Weights of a small GPT-style language model, trained from scratch on English Wikipedia: width 448, 55.8M parameters.
MLP neurons of a small language model. Each row is named by its layer, matrix (gate and up: input weights) and neuron, and shows model dimensions 16-111. Each number is 500 + 50 x the weight over its row's rms, rounded and kept within 0 to 999. Numbers have three digits each. A neuron's up and down rows have the sign that makes its largest values positive.
A block is one neuron, or neurons of one layer that tend to fire together. After each block is what it responds to, as a language model described it from the Wikipedia text at the highest values.

L3.gate558:519566486586537478469529492547470363537592482512506484463510429552429417437505557508541504478484503558415552445510594464530524456420508459456499388513423581507513514558471447487459486493492567496450511428475498473428525528487426568565568523488483585395519488458444440526437488522506407449
L3.up558:484543543518542589583516476544524507544495520501438589601369482571544557472566555496425410410473498473514541559565557574481446416492489511424504542476467480463444367574486515402493539517547428542555552508448384588571494544515523396491530480404533476561480616444509485455486461512549528508
L3.gate606:464481529463535474486402445476517514486565573472553497600522459469503490521489471491477452430484503561532563481426571494463514450454502493412510472458563495488542602546451368480492490497514505492463458430507559525487439486560454519437555570455441469449513467522421396461425504514604519576
L3.up606:483530398471451365560500571469398551544511526436488455615479468482614490485439496510470541512475459526544524560403542540475498605459405479519490544553529479517454571516500468482442498537486446490509486521512545501421495572509482578488464441450449417396491553438465477591541532429484597564
L3.gate728:541539420392474472538458522567480437522649521438515581448493497471504418410511514462463463412473552496459495506447500533430468468471456384525521501414452488425350499474552478488468443555404427427493442467510494556458392463490490498488562597483540481516500477473509436483547588507470512547
L3.up728:506503579529479516510504463538545525463549550488469422503525493488522495472588518458530451436461511448465515501505494491393463467472426507460481371466505439395573487539503502517455419472478423542497505539446494496502434518495554481503552433450448471457493466464463495625564519438461570563
L3.gate1182:495526592519550427526467448535490487486531491571514430526423513485559421431516549572473450469441454456538607540465484530617538519416457538533485534467497452509528481507512567435444434543485469471600523461512503495510524490410579462449419518519509495479445571518433534519448480521544553519
L3.up1182:542527560569591389533487395450464399542552632568435508522539513542454492476452565392439428560423470482479554482512458505492539474398536562540447540433522479511581485560532554408426509563488454491487525420414466554536487513475557488479463442522499610514452455458564535530432462529489443590
Mid-word fragment tokens. Short word-piece tokens inside a word, right after its opening fragment, as in imp-le-ment, ref-le-ct, dis-hes, n-in-eties, nomin-ated.

L3.gate47:553490430497492568507502492494583473468522450549397454430545550489535452492482502535600291503484449561538574459473410521457537601448486475543539453505444475496517560538548473435464572517485525449372606492494523453507433535514555557557449550527457479535531499544457473555456520565434538491
L3.up47:527581499524534514532508454468576450535517372546468524532531537481564491383519531552499473422407532555512470453462549479507484466481561461533440449485531493535576476552587510403504458520447557493515458471503440502508416484461585501456490550461525520464411554452571457427539504439467453465
L3.gate310:539558512523539486505457567455536511494478363554365525434576631535504525433597499589595527519553520543619477443479451498433477440544607492402409467531533549535541563452491531567456544489569519573556447568502536468453436462484519618545376555453492448564552439508447592542554503473477479526
L3.up310:547577511372476506420546509483580533450539422426434521530580438517575545486563502514565476443460473472493486510478573458484467593487529501469474460540548503500581473501612496479435485510484523530613508543516387475454481465501429511531425456502555480513505454540494583526489408529388673463
L3.gate314:436491466393622490492422467413436491449543492569536593537563559419574475470597488471435476570441515546450529477520493486497509529504462519456484463449541566431585480554566509624582506422500510425465461510534524549477512591544488653467499520527510489523475551499419499499550614548522431510
L3.up314:384462426477572453460409485457488530485539496555518560555527525449551449494548504474427509521529527435512535433491497454474425468460491467478483474399504564463526501527555459549545416435519522489452495551567504592540519597527526513321562471524560508544462532501443537521505596479489530547
L3.gate402:552569463521544611503435505487493487443555432446449562468588528430573454500552509526511419583476441488474379401492461451470485561443535542522511450494553505476507493367655435455507594484507488459430531590508451530457426530494625603414529492538524392505495503581457559506437489532469500550
L3.up402:532525492476453458459432435518569454459523526540489583564515488495591605429516571568494447517529467572536501526545454541479435499488504426562462496449552547524500536457472396534519491446484432481439549547571468433473389518520532613451541599466495534452485468583465512540515543518526453556
Second piece after initial letter. Word-internal piece right after a word's split-off first letter, especially w or W, as in w-ro-te, W-e've, R-e-ception, L-isten.

L2.gate291:460443544348522504504524488575552534433496499497440547541554429440478543499510550508453426558453462553484466531538532386553500532517511463475443560508471537399489558528531513554521558503448459423604524478426498445455480471443542531529504512541559507545472383474503566467534405425611462505
L2.up291:471471525385551557543570508540580471456504517499388508576521396468512548464477499506562489482504550526481490553551526495554463489566470433406483581512406513460515595513508545532474520552502432473543425533396507418521508483466548538542431520589525471517507461462493543443576473566587439500
L2.gate518:489386510464479512555468443502567504444524540513559570464537494398519458514541475553469523489436493467487464509448509522504523565537388639536503529603512505458515500473513382569461552461476439449438520476493456460497426509461522546546542533505474500520512475477505547535533465467461520505
L2.up518:473456497495495518502459472423599484392477500488568529519513483383510530533508489572443547470399483505501457534578490480521527632554442570467492514518512432441501540478555447564471510491445540431476471519478487504575506510482473556509525569551552472486526437495491581411556416436467534481
Mid-word "ed"/"ing" pieces. Word pieces ed and ing inside longer words, as in Ted, Federation, expedition, Sweden, cingulatus, and suffixes like tiled, outing; also contin-, Ed-, inc-.

L7.gate227:482488434431527453452400528481600382460445442559513538496426491676414586482471399498489459571495580489498517452514440403457508422457360479469478427484492419532543515563513584453571521428510444509544515504452545573513456469475505479484584556488468463522518553438523505584494536450494540469
L7.up227:488488416566445484511435527553518546385465540643459416436453475481595441455469534519492534511510479511503350487507492536455538504530422422524493557531492479567483504400476556529448502438526588408440517473601540488514572523504530431501526499457507479440452515459527456545506416502463471624
L7.gate298:441500479442474475509414513627493473469586417531522464523450483468470530462543491556463562444599396559484404517397476498478482469540474475508537509541536413496434426477621465467441459461501547570448496439531505585419486496474464516471539477511474425386580485463612523546530579513472459474
L7.up298:436517496515532484480476536513539490518508419536487536509524418536492554485461465490512507390448540544544451492491471524544520407473495409547520444542586525511402602526503506558465546499400536549547520501514498458515477554489481470470495488497514479494515417482538443477534498481450560597
L7.gate558:426441507410473539488439528472502475480479541592501429454415465448489473623407501460455512384411542496536509474569523545497601541501516464546502515510493424498558455493487464438456434479475469579442454510527475537530493468621504557553427594523455546492408563512415486530594406503501497580
L7.up558:525545408524529440507517510505487538471517558438534451523555523633454528479456562518395509527517488491524528538525530427393508544429451457553536583469435425644437433505442477434524369510459461515498486455484611499538507501457568506538540453487550490530505460570442505537485464471433496543
L7.gate683:476520503426487447502441512518491571525479562490571472382573462436587529585558607506565498512509544495537552559516482486548589465524490491491563410458494479455476537433518529471433590473514475506466447481524557587445594489446412571446546520515472475437600516538440528596553484520465559476
L7.up683:509424487567508463497507459540504497527551512571542474533536451410505443441545481571514557482436473403486607631525607541453417519505461511505417393541409510517457531516500433468578437540560596537476445474409356566513471542428553513515518499495481456550491563555450487534490349504497486595
L7.gate791:529388417499493581509477532506485446538593527463492520567498545448401467538543437551476491480452489511505456494554555358544416494568505402531494471530547444441461563549574411512535525533561505429486433509461419526487420455483540522397476552571579501485578532497498434534407432439465541389
L7.up791:494450493432540490523476532595437552438460561445511511476521491539400466486448474545530476551457425502501498459484426636477477440491490456532577538497484529464420443506604558629497492401373487517422522462471470475443613524507534518429427484423484479573483437463392483517450471495514517513
L7.gate812:352535422573567515472485466432548518506542572569547426411535453465423483496457542544425429587485488542567464502511440548544398517512577468496468499523471543415463519521474444476524491564560529498604413477535499488393510439492492543517457556421455549515550516529369514565383517518484495612
L7.up812:404511419484534526512466505648548474510603507473517478467521464435477497508468510550545455539527470482524517557452428491455402502517494452559476487466515521476542518556531424544480510559578584499402453451463476457479537534521461584399371541482456519490488616520481448498508481483504514618
L7.gate819:447505481518460467467536470431510531418585427472481476488435457595457567461446512527466579502492415556477504432521428506540472466511489563443591538448477389518459495569463333495460431510482540531554486462557537540495499517594462482490469474455433420587494517459462555507445572510457474566
L7.up819:542512543548568518479420473483449439515586494458539470505479463557429487455509557491487515582619430394521458452449461504555478509503540508493509485413596532533498470624547404419588469492477544553468500559517561538559424471480423455545494468465493487447515529511447533494508486560582427453
L7.gate827:465466578483498477404543460491481501471502490391433430532503471462450534511432473499529532556507557556499463521462445473472550463479468465478472475513575528494437526556540489539546539578438502490471569519515599462517485482495467529522458510546607488612465433475518504453622499482526451600
L7.up827:462511444438471529377482499522496528411446437483489572574445541496485456468565461444503564418485529514478447496524499529510511567535542562450545501560476516452613510556548490482525490506516477473492425468402512448463412496499447490486541462512573412601478511558520512554540572467542440484
Word-interior fragment after initial letter. Second word-piece of a word split after a lone first letter, mostly w/W, s or f, such as w-ild, W-ed-nesday, f-em-ale, w-ro-te.

L7.gate77:485487518461509528352536513524544565422481504518458561555523516528617506507534514561430480429461421567458497492506541482640455388539522540550410558463517445456529585568521429547459434575528468600545564490508538382513474463486424499533496525476522488484504452471540556521499506514495537519
L7.up77:423533440528502504589494423484563521499513450452476489451478537515534504541496538475495441505475533437558558499495466458545562482553531552515422450506484542489560503448484501470518422534505427515451457449506559537512446476446463550556557439446514447484502464524378583439423496556497437559
L7.gate93:531493530439517491428418513510573476463485567573544549537458428465538491552522457492466485678533549599549544461509530482554533496503439481562455450526499418442477509554474541410499490604577583495531473484608485437522479536506568527485479477483451483522531473497550501432514479477494588553
L7.up93:608383490460483521468466426483483439509445514548430515485477459524546438456397572441570479566462511525502453457481527440524528482460475488490504487444388443457454480607479586454490439587501595462572506388465519549489446482524446437470535376419379489514560439512441442516524477436506563535
L7.gate151:536524470461561422460450497534500443419487490545404475561530482529458471593526494516418492511540452453486525445446460480599501506502450522481484537486509439463494518512465488389526473483590382519590504471389527559571449423468544452457530493468536560408526485537459523513549488500510535510
L7.up151:519575501434541541486518556529498536591509526481574468602477542490530517623453489512536452495459496516596598561478529467485507540481532484447521505428520381477412446460429523497544484475491571452536605537470443477522493506484576490483439493548581535450483404602519447520473495465489476496
L7.gate780:464561481469558515489464387513502468559469463526519656476403488625498514584522516420484489525459479555444465496515517384474488528522423531558473461409484571427493458402500440522464548501556550505538634485430478483435498422414511517430480392433417462517500463476493569581547575575334491541
L7.up780:409445468429557487469480423487455455506494473505453510468411493514459464555457500384441463488545537512517491391526530366459456565536408473550508495452560555480535543398452458546462482510581564449508607464475433423529581491473511580504413410433431500553487514495488494456492516530399559482
L7.gate786:495544466491487518542437463539462523563486532591565473457409419541530509484503501589488497584527541520478410446570579491476555487565533508441501552484512538578452569406583515433521537508509508498472483462504558566554482460433514434546505418428514534480533455507483501566608416490526500489
L7.up786:501596513586493584596479507414530490482543493571544478481512457550495452541443589551524534558468465471487467544527583497565470465608528510542419514495532521485551490474563466405470484524438491493576483477489497487450445450453508520477590520366523497496611478532522557525504447587412520511
L7.gate801:503563539479472512573517431509474593615536545506459512439548510487529456494530549455467488453466588480445508530496458484491452314549416512445473530488514432478550429541523425516498512568498436640461447513456535512476490439424464464563491497495486499530527479456472574477476472455455507452
L7.up801:477404514449408613468505538555474509520468622517568565486558485396528558485545458528596530513493595523590517526421456439476461486535507517462446503571498471486452460575479446506562484488542464490572531480465540403468506577504492500476561467460483474555469484514493553523477438484543512569
L7.gate804:470506531504401599631437472506508505488533504404496523461420455501549495417513536534491435585559554570502572466497489500490511494503428509602415516548498491432525459470446582526560458479473502482577515536503595522524546435482533627535542421447525517515548546478512481437518472528531471540
L7.up804:506499547457453539593492568513476480579556450522535493436488514588491471419562510520403488535518541489478529534510521479445537432501500514513489515502493473512506474464491435476470536489467464538483578505443510481352598524470391487527461590514516546458460488581550430532546490459449402435
L7.gate1029:487484489433492470590465454597456490469479506551554417435425525502575468446492489484504527471502475497523541486526488455517415487484420503549500452482423467571494412489434524473526587528563416562566474553471532482523458459516598544529515483547469506425543511506481552489572552558454493506
L7.up1029:477482434518526531498496569461407368445488521552493443376518487614465535510518548520489494498600451484495511521439528516495511440451485363509566506558613494383416522574549488486541538482573485540531538472399520488506489432438597444460492514490390474493506427515535425380578456531522503540
Second word piece. The second piece of a word split after its first letter or two, above all "ing" in "Swing" in election result tables, also "record-ing" and "Tingvoll".

L7.gate96:513492419455480445503520538480572408530464400507592440553469483512466438470451489446516459516409454478505495590429466446445509457504505480473546446520564507452574475491528593404483491584493551431465443451409574585482543473525561505470631471561500488454536577508514477489552517544459442484
L7.up96:498571490440475456505518489508526556528527418469438455494474519518492464488446511410561462484461488473595541464496496466460560491556496499539513403485542519504515573422529551384524489511515543365468437476507558519549486506511611548437583576515504424514511522603463569496476542483447413464
L7.gate158:483481495552494522494583401544539498524547434545501394527504511446507466516516435500481597552538538521511535463474508488495445452481489505557533459528548388383508462518617571443427509530546448490531460516545504518503538520445523543397512448478512474478575372580469503393412487572436469489
L7.up158:506490471558461486468657436458471508379467514524450519568548472514537535528543485510462473496538530512529532514506462478438476365353415479517523489552490452430476535582493545448602487536485483438530520494455465523626528472517512479407591559535515557540502483524486532524531459533461549519
L7.gate318:489543471465570489439510475435464526484571462484423491481420500450541514519503545509365466500536503498610468475483454525455524440527535503438404588536584440555450421530481531559486354498512509489522531627496499433541617469469517480470497478454511500408509492613496570485489453497560539526
L7.up318:504498499559454481472518486540548538488482477552507553465552402438584503611468465519544563437502545564445537486461608549438581598496528483524493526477474499449448491516461455533526507542499454347511502504526535532475450499518428428456472500483483538536521461531482429542607368506535520421
L7.gate339:516526447433592492409590571505545580483484510412454485443423458532427493517414547489546573446557407559622515519525426541459398458493476516488527506588477522531567514489574510498510522475468652508496540523546447465523585617458471481563564504545540449526555569499503468489489406571490526554
L7.up339:572515465432474481572464565543517454491591515459498443487549450437508484486456448574490478512499427491462477568514511546487454483483536443502505503494412537463464548514480379497463538504496469560500429512422459429506499536434443477482505526486504531527471526566461503551489568486468513464
L7.gate434:420492499499547586552533543502483453479560477526459499531544548483589479515397532515418510532512452460449610538492471485343438483485401505480525435490545537503492432467414435469407578530572490473437515513494478483472472514494580582450382482521532446534513499504471509482523488521477518451
L7.up434:501539356548604591486495512503584528413411466434446494419478547603535490504513500434465477510485592423495478484510503640515373457538470454502479563615537566512469473486486532521500539471543481416554538441551571492550492546503502426457484574526489507549510503496515507496522512423482594404
L7.gate523:427527525378502443536469448563420406509538456457430517534564534432472501512651474544545441451522507466514500456500412459404443572493474515415530416486605496540485428516411562433467529477438492414458496480464424490513506499453505529496532386479548378453440493470445471448612424451436532415
L7.up523:532602535466560510536485536569468554620485526551491556441503601464490556542461483464473497520485524443509447528463439454467379565524543482505485522522540571569443452467526475537493430555512469499594586497473446450609515486523533421457580482517563532560531457537554491544537407528462526535
L7.gate691:478483606415541494403533473523511496466555581495441578481480515457495499474479541510418490454444553483434502437549572548438518440514557471471487445617483466530494454442502512518485436472523621416398441463413567485508462532384529535534491543488496484523494494403413496527445559619623431557
L7.up691:462573501476468509468471493412559449510491567531508471523491517481584496573429514469489545583498467543535428505509483492571515530530449513434455556448544534469563474534500530522511494454462408470513411495459460548521444535498538505426535460464487544541415490518568475536605464564454559452
L7.gate1170:513552441470527559407533499474498554463612567568473515473523599400440503561455470522478484489458488515471456565453545545406516473508491437554485460598433532478481505528453484545545462399588558593513528474433466599552556431425638501442527506561550483490550561616485499526494493544558558414
L7.up1170:467593499570519446557477474511451541539590455469513614510466408439513472534503556485494605543569495529489533522536489498579461486540502449525464624453472475503395559596475466588460455504572451468514426545506476523475561594454445431556366630456518561455546536537582483465527483427451522408
Mid-word fragment continuation. Mid-word fragments following an opening piece like Th, h or Sh, mostly the "let" in Athletics and Athletic, also Thé-rèse, th-ir-ty, aph-as-ia.

L2.gate310:515395536408434457502491504485548497510429423458498559457435629547484493524581463478555496481467458561447541478470482473473542434577519601470432424439514477463452536473535594392495519476490468467563479582574469484538505440549547443478480476578485490522478512504540563408522493450494435479
L2.up310:530468452543495451515493460517579473483462493497404564523517568400468583496534476517526432433530540561464407419474462471550560537435475479603462538516521532492586479524477534472577479590582416394493414547559489560532485378513494488539487520510453502425499539462422482401469467472540480438
L2.gate784:480520489514512526543449568472424525504511470535535496520581461593489495562537573400518457460498442510505476460534595536515505514552470599519421544436515552529540456534456465458484481477496505498483473554535448500527492540529486495518475485554477464483472365495490518525511477485464448473
L2.up784:538589508485496541476489485425505445539485494424504466446559529563523486523484534470566532494540425516532552495500621506508551637522488572419519440484514447572513406454563513500559377499474615575507500513492437549624569519545434490444436522495471517468484465475510441586437523528540451393
Mid-word pieces and before. Word-internal pieces of common words split into several tokens, like m-unicip-ality, Be-fore, H-istory and fore-ign, plus whole words such as before, following and call.

L7.gate114:499563502519467472586444529402490426585452497506549484539471350519583500547532554551476502544454493486535546492561485503514514609492431501501481491430410486587507559505460476461460483513482550465600496449521528470417456489596562535525552440466463535476484468436387456556505450515496509514
L7.up114:605473490570516442555493545519465510456588488462438453539504466503553504566467476621484472460451426582571521454543439507526450517555487509478551562570502612567495465407462555486406498531439468509579446543496578511485465410426492586490490525525568481440448471480518448479549495467448452487
L7.gate563:536423532474438490429503507528502472548601617485489531509483425510418447550445575518529492555529494476555518481495548511467469482482470438406427635546453552561489511416546523484434469402470494537578534478494461503473488553527477446488550596490480499541525461434514505552474410530566514534
L7.up563:485522448525600487475504500529456462584506484435497435547470426555496465591488504486471572471553456478476538408423459361412544508572591472484487548490504451495477558456510371574532544514519446501471530508442459541496520466481495451541461598593471566594548513513503470387580506495450526514
L7.gate719:529445534482533576447485496456440504522465375493551514428429448534467419480553496458454495489490434542490524452455467543505485538474469440523501548522494560538493435513493499565495476489529481461506455487523440533436516476504534633481525511532452506458490510516400463425443450613495531437
L7.up719:530436510500386498435519501528414502448465580504502468497439496569467542518574520530479480491533467588545518491510519526449521525450501513501527616460500461528441565589574447489509533495539443514485494442628562364537497547512569459557497523581453486500501487453540564416475497515526467443
L7.gate744:579503597533450525446492466497517458559515577522504497580495452490492399474608563537592500486479475490499378513506472494563547478545573467504438543464461428597525534508453513511504536465488401523514492419540551584526501449569444466500571522524431500559475524410540427515482503531482450441
L7.up744:562523495460501527424449463499440515514477526504567505393467493500484511386390600506458472552484568480444608516459466448461526470511517570503477473578423490477527464514568483507531451473458457582436488467494487507482566439499480474554487516568441515424464503490492423501545564593522544480
L7.gate775:554488464556489483535511515465439438527524499491501572501502495481575395471468515370533485546485500465419543474568451537429445418574516521492541501567490502565477511434514467508501449426381470548447446496464559563389452398594509532509479563547473549595525477451449480544469549510476440482
L7.up775:465496603519572487483578556448560440582546495544460561505484517583509432487505531463557506490499471413447603627621553588498464464569510485472529518443518566569497505500493544650449437462461530486394493577475470604467494450550515579537470505528438511534428443390461429552479513557457540526
L7.gate784:523562433487461425513407556459471490508545481506548521502498530617575510507550521564499447489416547502461512415506469572440547450529441519563612566485475543552516526565610471495508537492525574523427529573427555511493489437516441484536577454566595456440570544538493436521536513538504533447
L7.up784:433518439542586454458438470330587512553531489500481532503519572546425563473490550421458497529543511547434522450486534470414596494488467541592502457522482448527472423458538544413440470494490466485425507539505592427417476496494535522468440458462522610535507549523528447522535423502472465450
L7.gate1078:563448563477513436507461564456548451487530502580518495478510559489477446486547545533546499507470488555535504540605588526515481467541489392579533496518542471444535576525526491456484501493401562470468461514565495524504461428484509567435512523469435436565508441457509513503468552482500470460
L7.up1078:620530560536451422564482405450540580553556504493444461533485459532534558535545424382554450513540498535488468614604464495434473483447478480421559531386519494528483412468497473451517509394521531518490528499516556473533502535541429462527495487440448553535536517454526447454527538535549595562
L7.gate1102:484435446490526538504412467522526531491491528604550465489490552461430541448437485478523519412552563497484543475528442451539440538452455563493508565503438369594486471628536495417559550505530480547515561593541445459563460547513538534474544518540495594468467484410394499486528483572471497496
L7.up1102:434494457465540565546465551456469383533521577558533583503435511558483542570497526483591492493456517522434560585454437589456500483477458438531498520483434455518557544467424400401578511356563503497433531495529469544464539466591445455481502632526491523518588352468453404479414410554405533503
Mid-word continuation pieces. The second or middle piece of a word split into fragments, mostly verbs after a short stem such as ch-ose, impro-ve, exp-and, also names like Ch-ow-dhury.

L2.gate70:428468556528524512470501446502521403529467511456470427435558463464484510517531544541523424472483566518494512546612336355431444502429476583472435419465464480481460551573533508519563520505494514493524497478536523513558558475481504506403439577497502472575502479516467503433528459449480422463
L2.up70:543579536459513486538516504533535466520462594479405455499552457482474469442429487478535444477498423478575517478493367500487552508489482515429416453496402478476513520521504545481585490491565471524542517509608468461577508520459468472451448452517485484638449521481539613463542512559492434471
L2.gate229:424498537529478632504525526615518579482491423590451500507521518534485519501541518481508564522490485560522499586496538534544461420473470600477423509550439491487515402494490536550450444525624523518539458447517504432479421462568530485567502568555551540613498523525483482488536492495484524491
L2.up229:523489506484552444485494563467472405463560598514490430458570572499447519452549536482602518547511514512493423558465488556585588482473538522444476448497434511533515535652471479543510484445441601522584434490556468499566457492599426428529471477498533547550403496518436554508495437511432368551
"-ing" word endings. The "-ing" suffix completing a split verb stem in participles and gerunds, e.g. go-ing, mov-ing, lead-ing, becom-ing; rarely other endings like -ed.

L2.gate87:497585551436510483538523476497529568415540389491512456510488557468569465539522478589586529518464532641426537449489415392538446456528440479494462507623484475516523462462407512499440455563520489595493538444476502470409523455479562560472481460548454522570583556511454509560522517476525498468
L2.up87:508534541451488506504603482525444466458510507526414458439510487439386613473523528488463475570485504431452557462516484360517475516519515557426625548587481537477610611505461445517435553519474479518559380474533521551513423453554530444550564424496501468575512568529402482571488493560546454502
L2.gate1124:454555511430474506509599494496452609522459510463539490538505368375498506547526541533503492482453584525428509464457437402500469465499497468530468601507483510501528477523462457423478390500542455480508467529554443530546668501483489412499503675548402525508562530429484534528485551527551536510
L2.up1124:542626521539547377425450540518510526573503468463466476542597444513391444482482508507499519542518504421515548452414488506454581450529529485495635541525467516546516442496543498467459424493511483495459532559505513487525452454501459561477468378475437477482593646544552526565493546483556505502
Suffix -ing on verbs. The -ing suffix split off from a verb stem, mostly in participle clauses after a comma, e.g. includ-ing, serv-ing, utiliz-ing, mean-ing.

L3.gate840:599527636543524474509581534488623492570611482509512434531434547517448444573502487463439493477464565505435465438499537528484455486483538559434362435514436466432558436545458356579564530553531555459499444553494499573487479432597530538493503400466521451506548479542507402493445472496541546446
L3.up840:570544637487520490547569484512607554482541475428386605519436548486422460519488539479525515536439618530504418482538567452484446479495515573455427442472449531444491412584531493520565606573503546486526471544401498494444466460512525444457494426523543508505441516470342470483495504501488434636
L3.gate856:490463572372455541525506535485512438502570488488484511491385404609481466483528545513476463494528480458501407566487495477516447442529495543508394499484350524515511540537489506525474526480528521455540491486483508452556546415527538461517517410447441481546477507527523581513595487535575499549
L3.up856:510502540360476456440433500520465506566512528499502427507515516525466463524470487512595510452476493520506467511459552503502455528532541524556499546566487496499459521525514516552508466537547453479449474396436446495549554509590485510524465357461487568558562484477611430420572496485480510535
L3.gate1019:546580486487466473516440513536416510507541481447511525499588401529578498467495514467521474491429585450491516517502566534481462623583567522465542519508396517465472347565485480462483613516528508532505591444480471488543444485647496474514587480512482461522586487419473483486455509490457528476
L3.up1019:520613504470503559381546526530475491455517489462525463521471486579582495478510468480538476494485603413468458516479540536561487506507560506435491491506374520437430503523494409437562528473455466504540446418523509573587489488492497518397575476588515572527457507530468534526524486490552493470
L3.gate1106:445509438481451547498441470509507510546486448494500433490480481537417495539420507537528528508488421501514486541479490504573604447546485411501593559484489478522568483508497393461559499552466467504425539527405559574581426420485620584501535487509474413546614476503440481518430502476571503458
L3.up1106:497473522519578542432549386525513505566445478496550447530456545541424455534526439573473540541472486452509432396486642468509504510502561519556459655462356481554567478542390438439475466543478407547478578435518540422622439489519546471470519478535550513475495467559475500506495504469530525454
Second piece of split words. Middle word-piece right after a lone initial letter in a word broken into fragments, especially "on" in h-on-or (honor, honour), also hus-b-and, h-or-se, t-em-po.

L3.gate32:513541523462422559443467524530477493467428432487469559489510493401497478433556513500483534522490584505406488513477445446445397435516473387538535389569580497430508534427519427627592487396486562433512501487464536424524471492534504544467543511497484574501546582584488470495536480461407427507
L3.up32:499608482533444519436568496436460495536587461497525424541529507401507526477521565481392481491570486576506474490580481537482486489476501476496411533530446391513492534445499554558462498547563473536543485523475501496385428574460502513492539480557454440471596470449554533545514492502495484488
L3.gate35:485519447549542517446477508556554453493553477520481422535535576479470486439650488455525382555394621431457463472511496469511405497476572513500451430591465465472495534523504451522518490446592420403490469510475463426520461516537572525484564508459414522429497609497474544419614614467577439496
L3.up35:544489475479438514519531438591520529503420471506557465524557470552590483476479431464504562535474509545558501620521519467491591427416466582500487450429525499594572510583428519523417519514511470458434526522426539460586436470462505538464527493506507473497472468445538488483575516457578473567
L3.gate753:423518523530366569517550545503474599516517529529539581567457466518438439492518607401529487547491595442414502478528473455558565497543493475562548586566486519472480556578587500563480535518454517467484554440535488489488527469496533459630548515348444517596565397517476484429417466483568506534
L3.up753:456524527369512455530542585415433581518505528411567573407552482492606495505461484624530494422514487482388520527507585464447547524503519485539495481557514481480525545497479410548399475443535456547548502516463504525509501575548496526445564557458487445502500456448581503516463519495524560533
L3.gate895:494486574539557539433494423518527442515541420342594505577411489486658444492560534575594534470507543472575518631458510516476535505477490490501469553451487529425447534517513523462499482470472459426379455462512535470425451457412448565449479612490461487474543501522450510433455531460597445566
L3.up895:432449449505536504550532503542543480425509412506528457533552517530480553381574498541574505514641532486560444504383542569515482527518535502534470526522436484464527486582540448456443567474474551469526478517503462502514435546610555526514503537500421469490566583513540580485524448554623504544
Word-internal vowel fragments. Short mid-word pieces, mostly e, plus ing or er, inside words split oddly after an initial consonant, e.g. V|e|hicle, G|e|ography, com|ing.